config = dict(
    norm_eps=1e-05,
    parallel_block=False,
    warmup_steps=200,
)
MLP neurons of a small language model. Each row is named by its layer, matrix (down: output weights) and neuron, and shows model dimensions 128-223. Each number is 500 + 40 x the weight over its row's rms, rounded and kept within 0 to 999. Numbers have three digits each.
A block is one neuron, or neurons of one layer that tend to fire together. After each block is what it responds to, as a language model described it from the Wikipedia text at the highest values.

L4.down83:459482522479509574549578561469503483440506524491490484541569543496508559466517487516499513485508488569509545439505447495484462536480497486554504539524457562533502502523528529489469494488418502508544510576516455446571488479533536451516528412497604510359504444521488539484505499503509428381
L4.down266:501528443494509480560519468492541490493467499502498528554433543473501487498466481476420439478494522545571489564532520514543506584437559474509578477483564378453500483492446546539493515414518491500470490477498481483422520575550443494457556473465530518525518484429505526413480417447499485477
L4.down324:575405518433458509495490523527459578506532510538527496457510498517481444514520541485487456529480453458491492502479520518480486568525540519464594503597533452587471548435525534542556404552527522559477496487519544492566484519554459522420505460514494497468453499421570522508499473443565462485
L4.down395:487456534532520505454471557507537503460496474526474506551492484557397530482551566542510507476513516480515459451504502542513471575500533541535502460521501471533502443433500568502555526490472457528521523494431500525442545525449441457533500531468510512411483488430483556539476548564528500508
L4.down534:519504429447449537533560464497482599457481511530466471452446495487467451532485454505551546459519480419489510467521460540571497446459471576461489440485500471537519456604554483524508498473534510515484531533500514501494547522545545500497457451526426504527469488519470540531487510496424436553
L4.down605:523433565526495472524513500447513457431443568598438428563519510481453514540460471475526482468503485497562476498506525476487543446538516447518488512565500490503560512473505502560516531507496464537467562411510541543526444461482489501534491473483489486509474484511545480503537413540498489483
L4.down651:463502510521539441526516506531527451449506442478526525487596540515538424469420508568464441482500470495525434558503511530523472546481551567552543450432530391583562500433486578527481512439547515554458490521523462489503455500467441493536471507482519464511511462556473573481492442540474480474
L4.down845:509515500451495489513397538557521530475478541504452498464453474494566508463450468512510518460481513429510419459520511551466501492510451520495551528607508491521483501508505507537524490437481497472516582521521547390553504552533521528531564425477504465534556541481455481555485449503528482518
Description: Decimal digit endings. Final digit token of a decimal number, usually after a point and before a unit or table bar (93.8 males, 472.7 m), plus some mid-word fragments (suc-c-essfully, cont-ri-butions).

L4.down28:422517487484487509472436501485502508507525469533526514430488520492509482512486497469482551486572463533505488543528512476537464457509551479509483490430554553534502547507404456527521461505473515526522576494512489507514480523548505459496476496549443475481551529490497491475390487571477551414
L4.down118:452418472503532564468553555532470495450483464507523494514460531519528519492476507476522425507526431486520527515429517506499537464530431521498501465554484473530506457470456464518558551591500492454465548470547495490496494443422478548605521546494490529509505393480459492567593513529488468483
L4.down285:479486462515467503542535482509530532513542550459475537509499466465540506474495480496444509502578495547507503525467541481550472562510535483517571522483481538480572515506562488576530478438491550503540470469494483469524481430471491558497532535542435479472478537521524460549508453575566446480
L4.down310:511526473536463509505616491485501440509466475525583527530521528479505443537493478485516511539509530498521465428448473510536520547504535490520566476562496449561476444454475462582459441489412500519501458460510460590505480560490493472483579502493553571501500517441489485488489514455514497462
L4.down315:494547460535483508529539515597580499459439497541511454494557565510523512520517464455472450532495486510425499530485433531511585507512448563490461507482470451507507504457486485593395512441478497483472496440525455495446527440438500475451548438447524534525588517481483548516523479506458505548
L4.down393:518471476505493552523506489438498497403563490524526507496490533516476458491474546547554549471578476547469499589516506493488457520501527588458474489540479495530507528455544475477501448470459480476540511538544455482453442509441445469513522561527558511456554564500480467537495484447517488497
L4.down416:519437430528506503537511544525464458517436470459524498502525518533438477571495564538565578508543530480549397551473476487485505494425499496494510479551520518597491544475470515437459526471455514588552494478465541506486455483453551561530515463540479479472585514458497444491484506560498497467
L4.down619:481476465521494599457472455483583466527492498563478442502492483464505520533470510509500455493462452440508467579496527497566562485461501485538489538520489466484510516492524448487482454482536429561491575547457444475537523515511475563479469542501568505518443563462432501477549496505460563446
Description: Mid-word subword fragments. Word-internal pieces of awkwardly split words, especially Cyrillic or Polish letters (Kędzierzyn) and fragments like squ-are, we-ek, da-ug-hter, gen-re.

L11.down333:511517513483533488471572456594530469494483527440482498552532487474435472498464504434458569483429508489553502558461443516550509535515435578581430442452553461532515526582554499438476522481488485497478541580474447529441433502505501487490526472555531543584436519531471467527536576520460573503
Description: Auxiliaries and verb endings. Auxiliary verbs has/had/have right after a subject, and verb-final pieces like tri-es, attemp-ts, hav-ing, typically followed by to or a participle.

L5.down221:521483481449501570558518523545507566520530492531428488421471474561558548496521470562492490522421586556441461454537533453421514415438474439539423491495509511522476475460563479528525519493521507484460572458492528548518503506519465533495558475452451507481484442541485445517496496578477502518
L5.down378:489481422557485429537428513539460494505484502547569572459480465535541467477462404431507442530545518484480505527488545516540558473496464470545466558546505497530490527548481563470512483534516514511559487477438482534456514500550457488495471450489459514452476509507467464498564454494478521500
L5.down391:507425514480466487511532466499533513459560511543389432529474498498453578524515456517466528539457561543496429484557569526508469522494471511464501522456520450516410469510444543507488434518484501511463592533490450452527581494468547470489429518559452487506468537451514493556519457520450474533
L5.down661:453542470532485477496488525554534551468502485530546451508441465448514497554451493482494463494472553459508488514523534448446567498552541485478492443484533554533529544471459515463446478452480560572542418498509539396576465489459481588506458485516496534514549582499458496508493419477480524517
L5.down666:444505453473499540501486477450503476464521504461562486496513488493560527554489458431488509484469513485478543440527521537492572529577486483430494474487534521458457473461417549517511473536524465499508445467525494509471546476497558439574499473403458506563541523572465505530513506509505539540
L5.down736:517544485518523484475501507514512488439453466519445401521459519482591456517457552494539535547462474503434524536472452490447513526476495481476550435462563521536458457471459503524565488418464528449455488466478475460507450523514439485512505481486575481617477550522592475469511549538485512438
L5.down832:497424551412455559523515507564448504522555461534497488523525565579560497505444530473517508547552489497471462506477560462482535495488520456406417495464513466473475454493551507450546417472576503493498509464492520502489430511453487441471502534456386513464512482477505498538481591540468524519
L5.down1012:520508528534445475524509446518529516479555543563506509446400477545510496494555507512557590463484481440541438442458560530479566491498506439528485496521510444498515493489542471519552527453477455512492509456493591442530507537517510594466509535489465490514471575524496499477519483479543469519
Description: Word-initial prefix fragments. Fires on the opening piece of a word split into subword tokens, mostly prefixes like re-, pre-, suc-, und-, as in re|presented, Pre|sident, suc|ceeded.

L5.down223:478530514504440499518593500502524476502489513396499509469452517458502540522508506503441493479505472510527486493493520551519536524495481406517527577483403500590477562550480461432504523534513466531502492362585551477504487512599496518449495507516501495484516507514526493493492489442445456509
L5.down373:562492502540546499581570438530575485503492484548443521409522550494455500516472568502527436457523510506483503445527534513497513543568406446474434529476490499568470499525497440466422461507575438455546531518586499509511493545430443489536588499458464496481526479547428529487558507475505507498
L5.down663:492507505529550505468463555530533502572569488502439489514471479517538547561471584555527544496516527470481510554537526562486481489450497632507484570433506548508490469488462543483437504460533512468529551501489559501461491540518450527455494521575509552534473555531495537437529506495500488507
L5.down724:506556473502439555438466535438526402499543435564480470497549539506539502465554500554490502488578483493470532599468541495476448452514484493457460533477555480526467445446493522519534456471459492460538514459571530493534519503476435570509449560503570529453483542518533442479486482464569476496
L5.down728:513575511471413483520535517532472455528482490533554508473427539476604485499497518446522454484526602503568540520573580540548484543519553474529456531468490552581498497547430436496535465504489465562515462511492464500538538541509493476489523511476533499565533450502519482516459441503442526518
L5.down788:471445450512477444483427570520475482498496535485477530534455442520548555550484582557533519480472468465491447565496549542477454509526468549521517514473479465532450462542487506419461537485475509492464489540501500479468456533546419540563514559581508496563431548471533476468462403482547506522
L5.down895:465562489534533478524527501487487484463481456532491463487493492495482452535497530406479471462464397439458467583470496468612479456481447516474537609472495522504458534493556524480497517548502483466496494520541595474449517523454504607500505473498555474459475469509494530478482408541575510508
L5.down1002:494400549506546518528474495501470563519486467440463508549475522563561598470475434553463476480519481457518528527539586470479528486445556423508587559558486462513520456451533435489515499513556492453535472458511508552515535491512546445538499586462521513500471459568515528532502453497458526568
Description: Mid-word subword fragments. Fires on short pieces in the middle of a word split into several tokens, e.g. "er" in Octob-er/av-er-age, "ever" in s-ever-al, "n" in Tur-n-out, often in Cyrillic/Greek names.

L5.down85:538459556503494553511496489450516505510524443466492485495517517496461442456545481503518510576454450523521491490563507558498529572504422503549455481541589469446570512496524560535518533479530517480558499476535525437439516416475463469614475563551453503524515489524529436509480494538560517481
L5.down138:513504476490556483489477443476463465433529461521555555538496522460515533525539488482412504533515529591468514531466460506535530510454471502472520497575532473538434518516518531509472498537537547632542456407555512587492462515532512528454508491482594552480566557518450549506491452529511539459
L5.down141:526528479437463530537499545589522447488514523508482527521466549459445529513567484518523516518489520528478511558432467524490457559489470530491493511493594432476482506540501468544492485497434431493513492560478523485511498556432531535592484505538544522475473480475553521454554497533474503443
L5.down573:436432468517485495446452545531506454502496473489533439504411519470550571578524523439473483520518410479430469502562493474565480589519513517498502492508559442463425493483471547540445501477505510481500508521499513528520568553512524498451556477499477470586513475506523534455509489492508572503
L5.down767:524497506539502495452506513499472512494521518519486478478493537497496504496500499508504512494543471515471464482453488513594508411528506447465478468514488481497435479570489491484520558510538510509485543550553568527447547563489513543457589442518442551505518446571485517575513508523477505547
L5.down884:483519477516484557458503438537561531521381474483499464511457510524477503520444530526450552490490494513502502488530552533519503543557446451438507460519574469533553525526452552417527495503444527557486449515464521459462462408498536480494524509477479429540446587485499572428497456592593446557
L5.down961:464516474535535592533381463434556498482492499508564488478587473490462499407489536506558573492515506474531474497505500446466571554560512481521490451541513537518495523509472547546456453483511494499527518543495540522497528485512490527463540639457507444536457505531534446541435522429573526477
L5.down1003:529519530490468532512498471466454556538481459452505449472447478477527525521500547469554509473471524525503487492525527453556546498536468459441528528481486478465444421471508540502508411460440577496497499455493516465521438557507472487605512534534483527421505516528479489484501574458553558518
Description: Possessive apostrophe. Mostly the apostrophe before a possessive "s" after a noun or name (Typst's, the railway's, China's), plus occasional mid-word fragments like posi, ist, ep.

L5.down79:527553464480578480529461504503486508504538478444443516511489501491576530510547530439563462503501493512495551521565529438535538521499489527557552527388459506476495504513480483500541544504498420477539533536461544519518517492513442538495505516575471542528449501451445482509514493508550491467
L5.down131:507490465515490552500440507562517425484542505487527542498550551521505565511498474493492500545536469438470531411450550527508464543513491507548436469349517460520497462518524518503575468487478500562476468432524461500496530534484547466477520516551456541497514452463535546551550409514494546519
L5.down212:422531531442497485522514550540458477480487510507545518539573523447548432484531547429499511461482514505463465531435481449531493503441424529517520513433553501495500550543501518502550510579442492528463567518460494439470478535506514505549465537485544516448483500448531577483438508561472511480
L5.down226:471461497488453562511481522493561535464472484545509474567561595423555528552579506458507451440488487543514470518555490432466507486531505355532511530522500510469475509449454543496521442510603512513540431491550577445559493401485477481469539484457464532500571524561478497451381499504475458442
L5.down357:477495525461467520438507450494502492539452488573490447589531564466494593464623496448525507525448426526520488509481491505437518475424454538482460481465472481478574529501396474568516466493511441516488502451566454541491461459586448522511562610570462515505483458527475454532467511459541537477
L5.down636:495465513520468535507474567459544543525457479514485474467416488450526511499508477461493525396450490480546461452554456467492591460480570514593412514434397472555414517519520420567529411481471522498488522476518510511474612534506521521488496533440491451540558437546512479464439470505541529532
L5.down731:498563539538471513502494495513551538447441481477549476430470492521482572572396570534468489539430564542411484485452450460524511522507525536467518475463492537490486599494517578507555451525507546490493496513529489541570465442520505504431452521510499479518505480513533590561464542517505501512
L5.down965:542465507536491478498452462487557512528483525425436530561544596441428513462526526492462466516496418520504545452441482507495543519513522542497503474404533433516493475446480466520533455540552547491514461554499523492511484474462445478514472568477586531473536553504522461478515458522503486463
Description: Modal and auxiliary verbs. Fires on modal and auxiliary verbs before a verb, especially "may" in hedged legal or financial prose and would, could, had, has; also mid-word pieces like ur in church, res in corresponds.

L4.down157:481483510556495443474503470455538477495589571465559495514425505492516509466531536514440519452509485489502514481530508503570484551499456513479495502541408531521439502459524482506461533452569502461445551521453497545493551493511501512489468501490496519518453499455515497518501530495495532491
L4.down208:483445463500538492523473491467471470548483491435511562509510467524527441478441543552535467429557515535480476436571514454513486464490491502514458538442487432546465570504549537458433492504518496477572599503550511494573511546508534485480525517469470533457490486495518492497446473472533512520
L4.down365:482532436471533550511486444553505478474449469482495465483482491519489531459409522457500538489480550516557510514530471454515489480533484490487502532528563406542410483455478497484483534431459494575462491534477482454503572520478521524518557490438530458597463513507517467458545569537500474576
L4.down583:516442483509436501452433501541556544476544577510496491480536482550431546542524475470468520503492585497535491544528538526489458499535526456483500540494415547444544449487416480429530491461553507538533450495511433537499498550477557494527457502465511563464467541461556526464465503494500467424
L4.down694:519505517499592460492504442518472534519561558488439445510469480555554493564471512538435472512501515407504491524480496480488510599508562460452459476490446542526431459543530497537517472469544530515404565509424525538506516516532501449425562501550463470469517540462478458512507522537541540455
L4.down848:484579479469481489561496523536532423457442470465468494513514438485491569473499496495524505534610427526469525536584498502495474467532477554441454422493476502421513532551509504508509454472465469492563530477459563508479492476508607519509489458510498502491533492522477496510491474560529484522
L4.down939:490494487502458453487485478515597444526515482479433545415534513528515570475434505548453508502476470559447535456463512504555449530471555528535512503484415545527449548532491550415499491464548488530466497495597497539474513486513542530490493489461513478566459512543553496599524565559474474470
L4.down991:505487478547508505517473460529515473502520536451470480458455520502517447493424502534453497478543513513446474447512463521520495496509511547473478490561443571494437480529452455535495449501523483472500548570516490458477549443515499477603457508478422505478564468510496512513500574547543465483
Description: Second piece of split words. Short word-internal pieces, often vowel-led, that directly follow a one- or two-letter capitalized start of a word or name, e.g. H-at-sune, Th-e-odore, Port-ug-al.

L11.down153:496445513529557469504541463456541468566642495499497449453522425511452460482461501535479498475533517550521484474497468510529540531482479530488518500560397516441586584501439503475483491472534492504459532516469506544506502497530531569449570486524547497518502513468467481471483503584475479540
Description: Percent sign after figures. Fires on the % sign after decimal numbers in census and election statistics (13.2%, 0.43%, 18.31%), and weakly on scattered mid-word pieces (ell in well, ly in overly).

L5.down35:540530388572586530530539483456514483467470470501537512475532536500540464529473531447487518480499564516493550461479579519576453513458477484473501500554449574470623423488525447435469428450489449434550510484536527468487512547539460461484495492431520509516475439553436457489444500486516541474
L5.down145:441473483539491515547511473533445520470517460489484473566552516525539535478510523478467508536564525488517491519495485516476514460546558498472440443455554478482508494486518573570484484436435583546523511495504421537502516526488465494586455539428492486517468482481596506549483488504497494438
L5.down200:492500547505422530539488498513447488423521478538455498508498602458500543470408495516493425536485527490541490525558577473487563525474460395502513443540476516459452492533511521465517510544509468530451439473507439552514476541426524415461564435508525496531551502533531457466517473503505575461
L5.down266:494441543433533504500478484426450493472446509509500516471457529507507514398512470518472504553480546594462467497500506525496531540547519521483611480465517544411472523460482469503483560513458486518544441525487481544530473514551454477525460505539498505548453463438447454503436506512515520449
L5.down454:465498508474505569508524423537490506499570487483506491409597521445531563495474537530490493522494566480463541506466483448548519503479468559470455523527490544452507489472534479442413433432508542482476488431531517506513449495422507474528486456502472505453519458566535528444548479503537465467
L5.down686:519543479502554505459518534440484504448471540461520445496434493448473536471560553562562452483565543476442495525486392503560479451476518505448543477548480449512476477483400480515504560492492522490525483470533524492482572524568508486519483519522458495443533526498483482499502538520416512499
L5.down742:467541422518535466488445521507607504423494563481503513444506555579475550497552500456468426494463491524491481539510525477545401517500539476462528519479514513429470460477458504478455517449489365452524490442523532431582512428522518503479488500578498520457523449527554499520505450546505574459
L5.down877:555532495526461448425393435497551530401483489511517543565487463563485462516461583387482525506520518552534493499531491536458516466507548504518474547490459529496499476472467524475534438471459454406485493573508498449522421423487596524504498419502467511510463501539496524488564527519558549488
Description: Second word-piece fragments. Short vowel-led word fragments right after an opening piece like th, h or f, mid-word, as in th-in-king, h-ot-el, f-our.

L5.down75:485488495462516470492547504495484448433502543536520554488499423505471429494522504556504554472495456433451428474467488503507460480506488433525517404473488490501499578548400492518552585530506508496532535571510468473555531528497457537528463462487515514549536491575486559486461505482436512463
L5.down97:462537552510577490486574504500524442517514464514496465513444540510507461548467561588580444556484505532486540512481467498488516451466560492465535538489483631497527462459432458514482536422431546503488447536471517474524490545486503525540523472489511441512508434525546489497482477438538493559
L5.down261:456478509469474516546495531585496481467523485431551517586532521496578491499418541500482497508590483476488492519513498497457538505463577473500423459495451455541535445523507497440492474426476489470520453531470531482546509432579476480511529502559517523511530453522479471514500546488557505544
L5.down337:536531439513487539454505497571582444572506531504523503532534444501454525412581505463528477497504487558468550566554540547444525430475453547533598485483429510493561525542525548481471504499561552448462511559535436462474479538458471498535511501468433546469476480440490415513546478500483566540
L5.down484:486520467536513519473468552528545485434550504492542567492509513540473521400476525497558498531546481512482524520447514520442518501508526463446509505506531571465517457501507555489550529496511482506406460454499543458514473515507558506526509580519515516433551450530569532519516465571513436499
L5.down499:586574403532445549553534550523492452457409566527502533471489482489496458469422503528557480519550532505517493483505543449422472554486480551559513530522522523530471498483492455510516460497512499445500595530546547519536502503452525534502468475476456552484517467481530474506462522491447508557
L5.down618:498456472518533513534495550551468540467458558547514512509535535544496489517442513475510483516549476488482461474454511531423535485499506528539483444476520520510525533514422535407525495435425515490486532459470417536562582512572453526519480453525485521535458439493577475498562507447507522553
L5.down972:500531453496476592462458444521559475492540473488481551502471466509454517546490533525513451566573498534468510517471489561482480535476556581558508533520564568436554486467529464521531501485500438527591439439526513552481539541505489475533513540544494495561502503480491527500492470506394422489
Description: Closing punctuation, word continuations. Closing quotation marks, periods or parentheses ending a long quoted or descriptive clause, often before a paragraph break, plus mid-word continuations like rec-e-ived and rec-or-d.

L11.down91:521546486482464544521459554483472477426412494496548535547566469522477504491526495516521492450441412529480430427523390516552506484519484493456514449530503504541510494525555415511485432473460486500515530427563437469481487499527493535500546488519479530500430478531504489527475532526493508469
Description: Word-ending pieces, esp. "Website". Strongest on the s in "Web-site", especially "Website:" lines in infoboxes; also on possessive apostrophes (company's) and sentence-closing quotes or periods.

L11.down793:467433484526559484583593555479519506481456508552489378425476456524474521548496529538479509514510487509476478480531446468520524503460508551473444490575485498435468467517551441564606513468471599535476524468439513549456446471438537450442533523460531508550542531497555436483491498436541553527
Description: Line-closing wiki markup. Closing markup just before a line break: the final pipe ending a table row (headers, election results, separator rows) and the closing == or === of section headings like ==Climate==.

L11.down896:516502443486483500513496493488528592468573503511602511442592454519506599413430478499500505608460539544477526498520480489584497499560565438513528492469496490483481498521488451580520475495516437472471569540505489484427473517521475463506483533485509475532560522543603492536512531474468442607
Description: Short word fragments. Short two-letter pieces starting or inside split words (de-fended, Se-aside, we-ighted, Mundel-e-in), plus periods ending table cells or citation titles.

L4.down230:514398507435509487472544460539510439539521475487507503525535503446500516502479488475568489459533442543461524431519544521468550497499503461494533570516490519501511504482452446504551562435523509480461393497503427466607526484511467487570536551508522486499516555523475504577558459469497510573
L4.down239:530486494494592415531479589412489533600432499481474477527458524543434540520475489447507486582493484521516517508486468547481527483544456444480550476493576554489430569512535526584475468502530470549426550500506464480463514515553523452519482570493481483490469482533529500547528563438539481473
L4.down308:472485494546448545479532627526498560492458521463449471488530563476489496464487500431535471450493417515517477415525504474497516509593531544478426488448521489543470526525540416521492518514503497512500538508543515523517487476525544497511531515474482431467469523545465448532551543561501543500
L4.down333:510489534516468517552452472430464497489471499502526491452478463439480517556547521519451489498496490589486554532524503474467427475485546460470498526540498484468459412494539509499465491502480533492541483541496511520530473432471533494546557497553505549454513558458474457512489442408569453470
L4.down439:473521487472493504428431476544489420507556450441482467526551566425407518469550448503416454562456454469507485539507504495491407461474510476475464481490507485486449542498468513554510522391512573502539519490521538492470497559467518570476553532464453486476515444524498545512571518544529560493
L4.down513:533519423497503495504438485471503533486512452512515539522521458481474486424477482523490468539429460494486441412457533516458480420521596532502430478526469526443443525473514459539466455535461519507489465462514535489531495483470480526482501438529425459547455533512469544474472482445494445472
L4.down805:502423505550531469488475430494521512468493454498509530472495422475493477489563513497504500461400439464507519474520454526530520353537522510492560491525401469477493521511448549524554512477517530538505506525534493467505541403513532497521511488469526518489461428465516501444489545469567483503
L4.down940:507541543534451537498521529479501524492525497459545597492503532462458400559551484595528503535460478504431407450444459553533407439517501518471484446496439446490507571443442533554465505504536586462503512469546531501417458452486518524585520576533466455440516501467550466489502526508527472573
Description: Closing delimiters and word ends. Closing quotation marks after quoted phrases and closing == or === of section headings, plus occasional word-final pieces such as ep, ans.

L11.down444:526414534610449451532521517421485477511473478511531437513462525519487482516463509559450475465519450538546573546474456480539469492550514498478506550508503469419431504500480527480481524460522549428453437539498467571589447496446486511541536491452522572443505579521508525559440611532458503529
Description: Word-final suffix pieces. Fires on the closing piece of a multi-token word, especially plural -s/-es and -ations, as in appearanc-es, minion-s, modific-ations.

L4.down35:484500524459458484439506514473558558492533508538411549477514498495422441442472511511496558492504476480468528463457485546456496474520480577589552517407523511511458530524491458492534546510494441545569471532547476499523514555542527483527434474497426437506470465450455448521491504556463531495
L4.down340:470431527465448489545475485585506528516558497512516474546563516518527482531568489510479566476479439530510453467495452456459477518450533452457506520525565485512432510487529485446638517491522482479512473485543563464600511455482547514466467486481489518504527541427558489481482527471502461488
L4.down434:533465426583522473498490489547505520489462482508470507551517512463469501513441575451522496470559430533518457501538465552543528493587480523513435460548411487547516460463527451495486516432501530539462472555453505470492503465504494523452486492580527475466498532502518438518470414500502535435
L4.down497:536476507510441489489555546493534500533513511514542480575485503495590474480485504540409480478516511499503521495513481505464520473525503489501521526478508452519448552554526498481490489484493524477487377515526544530429507481525514446452515540519427481519482462561497471442502542444449523493
L4.down714:490479553435469550520495505512551504405525475478558487503522497510452491504467492461530505492529450466482483433495564509450566554481518487517469474440559436503553472580530455460551472469470501459507466540505524508487473465595494531520491561529496473530503476457472489499481452526494541529
L4.down858:512514442551448456522506500564618411531559492490483514471449522498465482451570512472397466523489537540512503435484551475513460496539530482475440444456529485492484405519487495479494437542476513518547527508535516418488500527531477531513502582489501513492492501461473506486488551500538485510
L4.down978:510469503560465570439512523537497532506482531500462505562525518506493518493459453591482467437423561454506473497474526461432559473527544461472500486490471500530447519538435547568473431461472471566511481514535497494562526419478492466540472484463549496484488444544498494476520506461439511481
L4.down989:559560554480505486492445540580432544537571515393505514497493494524524490475525479497530514479514508478509470462496462499539534410537491531455566505483523511476520539566536475450485508481556503533470455533468500514520479481533601582488465487482495502505482538474544486554500556543506570546
Description: Modal and auxiliary verbs. Fires on modals and auxiliaries before a main verb, strongest on split "m|ay" and "m|ight", also has/have/can/would; weaker on word-piece fragments like "is" in permission and Miss.

L4.down117:471462528483451462533461509436498553513515549427519535478380481530475559502508538507525493513511510496411489466488549461536472458468518457528564517545491458487480449513505468531545496470441538447445457502497476473464583496523515531420481457490476543544475522446481475554452503474488522584
L4.down132:543448453450545519485460475435451500503442540438574466495477502542508505460410453427497475464472532501466437510504481553505522429536472571456554509412545476466558485467519561531493462532489486535478460476487450472495535473547537463434493535500494517555545404491454470507506478613501469488
L4.down231:508406529512445465498463487523575459514495527468517457509474547477570442594472469516496553484493533507421606457482484524575473503487480492511527407475506512544468534509477481495528450527557585522496457507544498484516488470586534496485467461512519484510520449536491514464573509580440564462
L4.down269:531559486483456504550440561414541492492469524547575527492524555418426471454411486475530413514528481457465504542473432533484463508569526556518520541534448567504445525458534540536540514521472502550488485482550542550442453515534547548514503521434528439473475498449503522507580461498469546530
L4.down565:518508483506518501507545503437443477520442505433565436528566533457506489459594527408510458442549515481462468538529442505481501517476465538481577487517471535499470540384585506534536520475475483526457497449424498486508456559487467556496459527531525531493492528516506442483499461580477483482
L4.down678:468521474500468442510550483463499497529448462484496479508528521418525533489558520492544494536537521498494459472459495444562543509491570602503507537465476493495548477451527510580504524509476502589440412464445521525550525557539476521473520507508513475492461478555498530481537505592437504495
L4.down690:564488450490534470521483479457537472523483534576491579574531501539485411503528531487528532455572499509540487484544479498558434474441545545458463495475455514565578506474455579460479521556479496506533496536437442539525576489455480514475461485493507511456534440472446421503487532512504507451
L4.down975:539581483508478561499413535523525446533460535482533471550488522566488548596468517431483448504566563445514483507559518558553519456493541443524460468494602459577514548502503436445542510441504498513500539512482458521507470545465445465532491583483457455422465486474532481440449460470506515514
Description: Word-completing final fragments. Final subword pieces that complete a word split into several tokens, often plural endings before punctuation, as in realiti-es, combatan-ts, voc-als, op-posi-tion.

L5.down25:511446506498429488540444508539529474544506462499476526500501538429501494479510573472467584494517434461541553477496516444550496473487469564513513528444473475490530538562505456501487540495536528532530497489480469476520489537444487487510443510521413539422551507497624447430490442467571483503
L5.down28:564555579504504464477515495492524548507488474577496517479546542519521459528452481479509516568486527440559553491506460500501547488529488446491514521546483557516529471447445529495521530487515540529485506553485560419588412468499562537533485496482539531434502557474439510568494520471531514465
L5.down104:521513467558548551529465526497512505488511474544588515482517448525401481502506516516518617472439495496520445499478517448472551474524459514477540537453528509446562440504572460508500477499481499437414521488445542502529521461522519487526480466487537527461485463500499398522443458419495461616
L5.down133:477522499483548420408472534446482529521495545439543486482525499481500472477468408495476546517572475489504474547432469512569489476448484529462543609434491508518499471459456498563494517501459467432481539525517432462551431504474508511442473489446467511579507479536473555503538538489431484545
L5.down561:436427544458465458486506522510584475579445584500513464437503512513545439516502481546505494554513391630486468491472499530443561505450520572484498467451421476533491565505525536544503468493510513595438534489486481485492519493516448484472437540459570467505475552532538454560565571569496487495
L5.down734:479577526466491472444438511467539449501512526493536400480514480497541455457516486562469503483535432511535495507489532490529552501456498543429515445573480550432476456514514433534473595514500536524555505547544551480445495463446504524509483480539471450486496554517538453472544555549480520443
L5.down774:463518453512477542481467496493535676551490530485458548525477451469564530555568439481471594470513494498608528486464513481491535452504582538516440441487492456587457518506541504561511490519502572472469498494509445449498503494418567529530490533507512478498548538512445489484476540507512502512
L5.down970:505536533465482500499555498463523505535520504440470505565518534448486503498408455526483516520522493506487512509459534455519495511544520513517521526489481483552560522539543473486546464481485463570529503459513503507482507487518497501576478447488515464496385503545406520492525493503529500510
Description: Word-final suffix pieces. Final suffix pieces, mostly plural -s/-es (also -ed, -ty), that complete a multi-token word just before punctuation, e.g. talents, Provinces, articles.

L4.down4:484494416514459507561482580468536516500431492465499461510492530467479511553490581523497494610475517459503455497515519502533549640484535427471516507479497516532549507501588497498507476548547488539499518494500607470493486577485469569518475546538527532485559514461513495557481516490425473457
L4.down21:556445546472501495600471557503533470501567481432476499469569536423526504485448470533449516505476491516420516561460484511458524549481443544588537486530460557499464458519420519476542540535530502517527445549487556519472448502476599564510484521488487464502509521485557502460517466504551518470
L4.down120:494504530451477418542564539524594484580470575512464470498506501431439500479471506470489510514479509527528465463468528554477464528578527469504546528481541481561491517518429436493491493439583467519474504480549503480483523462571530543421514494482446533472511451539408558562558480530489468492
L4.down656:501547532440451538604479517469505568441556550470497512538462473516445475493505504482471594549451414581489448504512498488487511511525600500496489555466513504512538509483542423497498411510546412480589542475489499570500469459505464548533590537420415480532502519486477559479482499490458523475
L4.down692:440414494477476568555508460485518528448510472436568493480543509523407472519524476548438480498498485530468531491516496515539468495521531502530544492456410487439428559463481531561542519472476558458534547453535520549440502502535500422529480464458472492512449575470526520525544533485528489518
L4.down793:502466541508511460566497492566473545492503552509482530497507475532475456528534440532458516518441479466482502475483542541546500528548495542518483541473508510547581503517456497485527543487542449513497462540477465485530557542527522564528547530487450447526426502550543443536452460476475480459
L4.down859:489454452516543518512458445492455516584483454490546554510580476605518492566541492495484495522517495516481491517533477515554495506502453522501481495517524501468457521468528526588437492487470595553472564463506526514435546522499531425492524489455481443526514497551545481476450535465446485444
L4.down942:507473493478440516549514528564522577537471496562432494476484508440444437527452447470462522505475558524486443485490459462478501553548448455520556456480546475513553506493487471500472493540551531507469561477473479575473507450512533536485553427483444463501462494510539467532527492545584446464
Description: Possessive apostrophe. The apostrophe right after a noun or name in possessives, such as show's, Maine's, Women's, plus occasional stray closing quotes and commas.